From a checkpoint of a small transformer trained on Wikipedia: tied embeddings, 5262 steps.
MLP neurons of a small language model. Each row is named by its layer, matrix (up: input weights; down: output weights) and neuron, and shows model dimensions 0-191. Each number is 500 + 25 x the weight over its row's rms, rounded and kept within 0 to 999. Numbers have three digits each.
Before each neuron's rows, "fires on" lists the tokens most often at its 100 highest values on Wikipedia text that the model never trained on; "fires before" lists the tokens most often just after its 100 highest values on Wikipedia text that the model never trained on.

fires on: "%", "dge", " which", "com", "con", "as"
fires before: " |", "\n", "n", ",", "ot", "ed"
L2.up236:502487500495518489494511538492533489506511483476489492520534496512476531528505513462544502503461530493541442507558529492505520499514497468525499537520500515546499492523436518527488489462474512496494491508512530470502500501470462477527463505523475509479504448493504529494512496494503468498498542488499514506499491481530486480503471483494485526471502527497467447512463468515499528500486534509540501550526483503509505476510510526490478472497560485527514469507479530529456492504481452536496436485505560506547535523503540510515531498478529489475518495471475511482523512487578498468
L2.down236:517478533526500493542496483501502472505520526499496496490491461521501531480474452546495496496538478510479517500485492504540530502471524537439536496429503482510510500499496463491490544547519522478540519508459442508514576476509553488470546533529538485525464536481455511496534492508471487476489509516474508459487496502471555512520503536483525498496525469463537487482467514502497477506508494488505494497460487493498505492478519497516489451524460516472510528521513494509503511500499477487515485508474445510479510517491474452525481464549468499492498492521523531492473499492451460559

fires on: "\n", "==="
fires before: "|", "\n"
L4.up783:472524461493519484534505546491443486509532524487537492511506492501517503542524503450533526496452500519516454498496509553508498473509523482523451501557500520505498513472484519519480531485495479485517532490517533426465536487561485492487523482504482490508474539507485543483522523490504490472550503512501563452505515476491490513513485494508472481511490452514507478482496508470500498475531532496500459487497502475497479498456475485495483451488508478528493481518545550532488515486512486559536511463490473488453540527501469513523469492521489509526508518519491537498513519537502462494
L4.down783:536510473490491500487508469489503514479489472518498506489520451518493457523526510496477530501515452457495487497463474499479512456499512516518465486507543496534445519477495528534490562511487490497493502512505490500487524493488484487485504488502510555509510487535493496482542497514491501496495475508482502521495529453509470495505489526520441477497491545515513499500471522480497472435479527479495464503497511484477515517477489466504473505485484515508540498484479552542486510482522501527532566469460537475459490506544542540521487531511507507528512459518519496524545474539498503530

fires on: "\n"
fires before: "|", "\n"
L3.up880:523513483487513488505536480538479511503513525514538511491509477502503494525527480428510516464469509491516433538493579509489504461488497472511472480523547491511483503492478503489484562479451485474498544482538530482493532508511479504502502508471490443541497498518497524474556484470497494484526510474479531512467531459483494517474491500518464484522487468485533479487563522497499500514485519495490492500511479507471483482502481464500500480482483453508507471543520529504473551482537479543559499524487491479454511546521501488493502535455504515522504485529505540518510534508552495507
L3.down880:528501509497495491514543486479489504510511497541525507492511476479475481490514522505526544511466485471489482509509495520497469488486498502520478492537492478518484525491477473527510547502453496504500522478502535474474510477477481495494508492512481505521534447527504504482519525471456498479533451474499518506519516512445477538533501507529470453473478502533502478470463510488469431485480527476447493484488515497505503505492448469501491502528463507501515485519527534475474520508499470521516549487470537482461515548513523539538453510484541542531511500532533479497561475508510515524

fires on: "us", "d", "it", "x", "ite"
fires before: "ed", "al", "ic", "ct", "d", "e"
L4.up88:501520479497518495472544517514490564500475453523525463479527492500495505488486483494496495493513457505500529505501509445525494537501533495485487467496502516497488510518498506505503490552460496490529510480479503505487486468472526500563529516511512510531511544533501496503524487468500473463458505508480486491527486498489500512481469520546529518538529514475490445504522522513517470467512490510491496495510485523475547478478479480517515499495470526548535514477477490527486492454525503447440524497476481509515513488499552482498492568497474512487449458548455478456495542526397489515
L4.down88:513465487464463481505447486500503536544456524494512500532525450519529511560471505463483502525502473515483519506520507502503482503482533474467516505488490516519509473461494493491523485544503469544498506521548488484523467489551533495506458455485522474483518478521510484512481502484537500508518503521509516519523467523509466514507486528495531518502493507473508501493502565493495493488519503509528493508457515536503495555519527540530527496535492510476489465525472518477491507500489462494538507508506510502471535493446454463503533436544493477495529500516449492512502447501442496512

fires on: " |", " =", "\n", " Bu", "m", ")"
fires before: "\n", "|", "il", "ad"
L9.up312:481497507464493520474493472510464494518524494504484490536483461491504501523519526540490480503512525496486489483475454451504513513485502533486535504491542460484484461513497558517525496519511498483534514491499522491487518500516511480466503512544486518527485496483500576499475528474497453515571502499468501513507502530495511493536534482552536495508492475519510508485502460498485505467445539527499483484469503443447444549493487502506528518504499539492529470483506506500466469590516557502509477472514462495500508468521547503498515532467530503538514495489479518476498539512473515552
L9.down312:471526552510504529474484525498493481489491543470485514508490481477516500505534512550481473534529503499496492546473522517521516509496490482546500483501443484526505532466545479495472530504477472528478500454488488504528497573506500511501496482510534474495520507514504504479527478481473517499474499483496476482481529476472476506487491489508444465535488501479496520517461492512517455509533470488557516489537513536497534483502502500476434513459536497513424507522532505519526478473492444512472528492481538508472509499513510495510492492463452502493509494474502496511516488436570488498

fires on: "\n", "-"
fires before: "|", "-", "\n", "|---|---|"
L2.up275:481477502504535488501520499518440509530493504507483483460511480478460470509524502490496533507458497507516481525486508459517526512528500496490468491478494494515515483525511493462508569504469506460506515500504480414474505511546541518513518472534501512517523462503512516512519495490519497533514506467504532529499528469523493512517532436495474439552497485435492457497524531483468491436526549496494455472481493490535536503474484496495470491510498462488557523521492518536464489501541520498558539508493492505469516520519500514475476496501504520514532493508462462487508515509521491515
L2.down275:525527501505509481484537534525524510479522502503484505531441498504506478487520476496471494494528522462441485493494504548536508490498474500567460537546524512548455538480481521498538498509494491497526503509526489493504532521468502476484472491498503487513443481511430462456531505488483506483521465527507454490507496479467503502487480511543473527504489511529541504485505531538478446489494511470494508467454471491501464493502502482465498516494497523504503503471531507505478523522528500526541515442447521494483537496532522519482472467505520512533512478514488501505495536513512493505

fires on: "%", "ub", "p", "°", "ap"
fires before: " |"
L3.up19:462478475453541502492536512491493523500527459460512497476537496498504521498542508495501466551443517513536500476469513480534505487498491480484487478518507504509488476495515561500474514552480483475497492543503529473493505480456458507502453502478502497510485520505518525530494483485516490507490511455472523491496507460524554497497508503538469538517529497535472510495497532523508538506474524515517504420492469506462460522512520496464467512493482449485515507489514443540521573530493474499529500509484497513523471497464494510510482489515508494514537463487490484497518498483525474545
L3.down19:505478491488538517524490445516518472524520446528495503476479521508515509498508498477525504457498508519444539485528480527460514469459512498527502511502483501495525492549461520473510490477507500488522484497497559484517548505475518541515482494483536526482465519541516504461481470545502501513490494519475512526549485526506514508513501491491465516495473564495511478471493478521457475512460527498501484495477464559483443492467452488525528472524512504466524507504500509475547496523509514509484511459482478470515476508491476484504493500521507552516498509515513559496488503483464461501

fires on: "\n", "-", "k", " N", " form", "n"
fires before: "|", "ed", " |", "-", "um", "|---|---|"
L9.up696:484546498497505491489495491500489438457506512492485506506506489501480512551499526510489498503459524479507456484502530547534486491531533493489472497462494490455557533481484447472477453513448540480491488505498517481456542520476504488486549532474474499512489472473504518497504477519503486516510478547503475447509533499513495472481532472488496530527498498479462472525462567489458480513507521502474534489503523494478498520471474493496509476534518495474524498474496482523501490506524435510531518496468489539500490515511474502573500502492527520491467509556478497518516492490508493488
L9.down696:486531516516478485530491481507456516475555522505469467490485503503463500498512496486507462478480482554511534485476521486503486521515459488487507479481482533512468492511504545497466512505532536535510482496502465499514482558472499510496466478484521470493516520530473506499518490521498492483500531473451513472476529468483531546462529472493470500521475518513493500482536490509513501526496458501531476468512509541502505501528519550506472511479482507503489507497491560550478526554489450500494521516476474494490510525504444476474493474459532564471457496491484537485502507546518546531

fires on: "en", " return", "ar", "u", "o", "ten"
fires before: "ed", "s", "ated", "d", "ci", "n"
L7.up895:505520567498509503451514511526553518501478522555497496502488533490490524497520481466517539534498513488475476490515402539501496494546528489482489524501514484468480515497539525502462474494515501515450496474496492538550471497499517482536510457496547489470527465498490482510462498450497493479510502521556505494459498470457471505470479531487490473492487469528518469541509505495480508472471504519512499507488503441496478469493499490535509483509540543445506472481516528539499563478534492505474464484521515532481526474487488503516508495488507529521479520468481534516497518514461504476
L7.down895:496545491515464476450497510492519546449523499498522501510501534513493508537502502517524479468554539486545479495461510513497533520496484515470504569519505499494495495522502471489468522513433518517541500510510508512405519494527522496514518483494472470523498513489501476472481544500492513490467509525503503494488479519540515474485451467490459540453497474497512514480528503467522547538490504510450473505531499491510534564518499500503510479511455488544558476527459488542492458507504491502479515493467504542478500489478485497518465489510491463473504537512482517459509520495505491550

fires on: "\n"
fires before: "|", "-", "\n"
L2.up683:502517488496523494503525512513463527515509486509542474483504484524494493485566453479501523472471505465503419510501523546485493468512523484493476518504485499522454488492554535522484521485488499501525560496524506456487526504510520493493503484511496456534495521545489500516542488532523506485531477510504501492513537481500469493474516495482499465524488483506528453469553546493463498493490506509509497500501478478448460490488486475475451464496490480514507437491505510516437495492518501523548514501485476462456507515552510495517503482464529516527507472516479532516505500555523519502
L2.down683:499457500518516492532497495472474544504509482540522498509485481516503483509507497494522573461459494508520481521506514522487476503512472506491479501540498513514511514473489501493492526494466493498507536468541505450478512505508512506472515468500496545502483507542475513487515507504482481503514463491508494530540542457470509480501505481513481461495475508498517499451500526500469451477488520492483483485464511497514466487493449467467472534489458510508525481498538538513482527550488472509508536461484510487454509524510543571490463518504525540553519498530511489518576495534510503496

fires on: "\n", "s", "c", " by", "'"
fires before: "|", "r", "|---|---|", "ion", "A"
L7.up869:474503467509545454479486517515491556559512474534484481462496497463469500508534465523494519500508450525477528497503514496450476485533483520507475549468498465521541571514524517512504495521480467513504512461500470479513501504507492497477479524449488478525507479470479494511517518503534468466488481476499458482496498495512547480513526475494462507522577457518505490494498497501496513523491489534487470459537523518506485528511470519525499499507528484478501492469494504519514482547503464519522519529522461491513522490486477524521522492462500537505527503525440521497516546481467494458
L7.down869:503483508512439478516492544517498515490493529495501486482499454480568504492494512510505486484459518521470504515478483576507519502491466555466533542518508478513522466479514486477521493487493467453477493545503531511528459534487533513487432525475497465522499509532526531537524480476491484476529490437476478490527476522488504487507491496521482510503504513489517503517505524500515467483492501512484534490460555496488474515485497498509526512509506526517521493526487514482539490489477458469500519499497475530542494493531524473511494486501533476520482465505512505496526492479518554495

fires on: "ed", "d", "ted", " held", " published", " established"
fires before: " by", " in", "ed", " on"
L9.up110:523472537503524513481564479497552536534466501529478484497483565495503486474451498472477497457472513435498505499551490515515512490484513484514523505452490520421474512533532484514464499484518498449535526483504494509479500514471503502530487508462468494518515495520516490489460518518500486546499497506537466512486516501531476528486504531500476560478539485501505493451482494496490518521556471530441488512540501472477529529482520486486489507543543474490509444489503519523485506489499464493479513447496510537508494504495491475495499503520524503468516477523445471501473535468491543517
L9.down110:488502477464546496514504492516509503525501490471478508516496529502488563513528543469498491506499475485497532507521510493507504527414536477465505522494520501501528530480506477526476486492508540466474505517511486490506468475487491489505481454498488493513501528518493501510527498485504496534504453499488521539465483498437511473497487484509457502514536480453515497497513508465509468482540479514483522537437481474455517550464513536470498504514464516509446484518542547498479503506472474500506501515509493527533495510505512453459549484529505484508536512483480559517523485512524486539

fires on: "\n", " |", ")", " N", "n", "e"
fires before: "\n", "-", "g", " |"
L9.up457:500471509478546495466510512552486479530500448520502519480471485518485504504456510521476487468515514521509530508470512568505505522511464497508506531469477480547511494510515510504513502540452526532495543491504477518487529512493500503481503535495514485509510483508479493534456457476502456479486439544475473492522538455476495469443514478501502467507523476525529476541508484530474547483512508471529493505510507502556497492459513467478502515472479517459443496492504542490464485505488508489500488512515499476535485526506462510476514503491514493492447503506472502509465513509498530508
L9.down457:463477450547487494508522469479509479506504481470494499527511577508502523518543529529501528497510491497502474504511498473529469510513521484514482500488491458510499514490463469493508521531492516469516512505485525492536470492548472488500484506475488491517478484517478528451510496494479502500482535481490525496488502502473584523486503492494504543539506481506481496500466535477429473510488471503466519476470508511481466493501479526461495518458491508564515500516496503538539480497501541484456513514495496529464512486515535472540509504509529571446466534496520473475493500491496498493

fires on: "\n"
fires before: "|", "\n"
L9.up741:467528535493544481483506522512474485508529504514552462472489494482482461540566495520542482522488443509522497498473512544477503503462504507491506492498487500516487491494498524466470470512518470503525518498483574516487474544489469550495534523504485461518501510528434484490485508520539500499509518490528505468512514457519472485477499500494500492511524519510499536461510530474501515508466527508465488495519513497510475483491476500530487514504515482523533455443540489468487508520541453527526476482543479501453520499493519482522540497461474508526495552478474472482509510487501512470
L9.down741:472485483483536508513520514521419544497501525500497466489500460495505553489517540457499513498533534499504507505493476522459560495539472498526502509567479510544535524464514507522530520462455515519493501517531494512532476485512498458501475496512497530543487516501508512489507457462460473446501514512466480518497453483498522464470478520521500499529480470489470502503476491459500495493532519475515491460489505507544498488494443456504457474513525527466479491533534491506530458456518524518461534512484473507490506540480515504508479501526510499496496462531502514449533541507506512484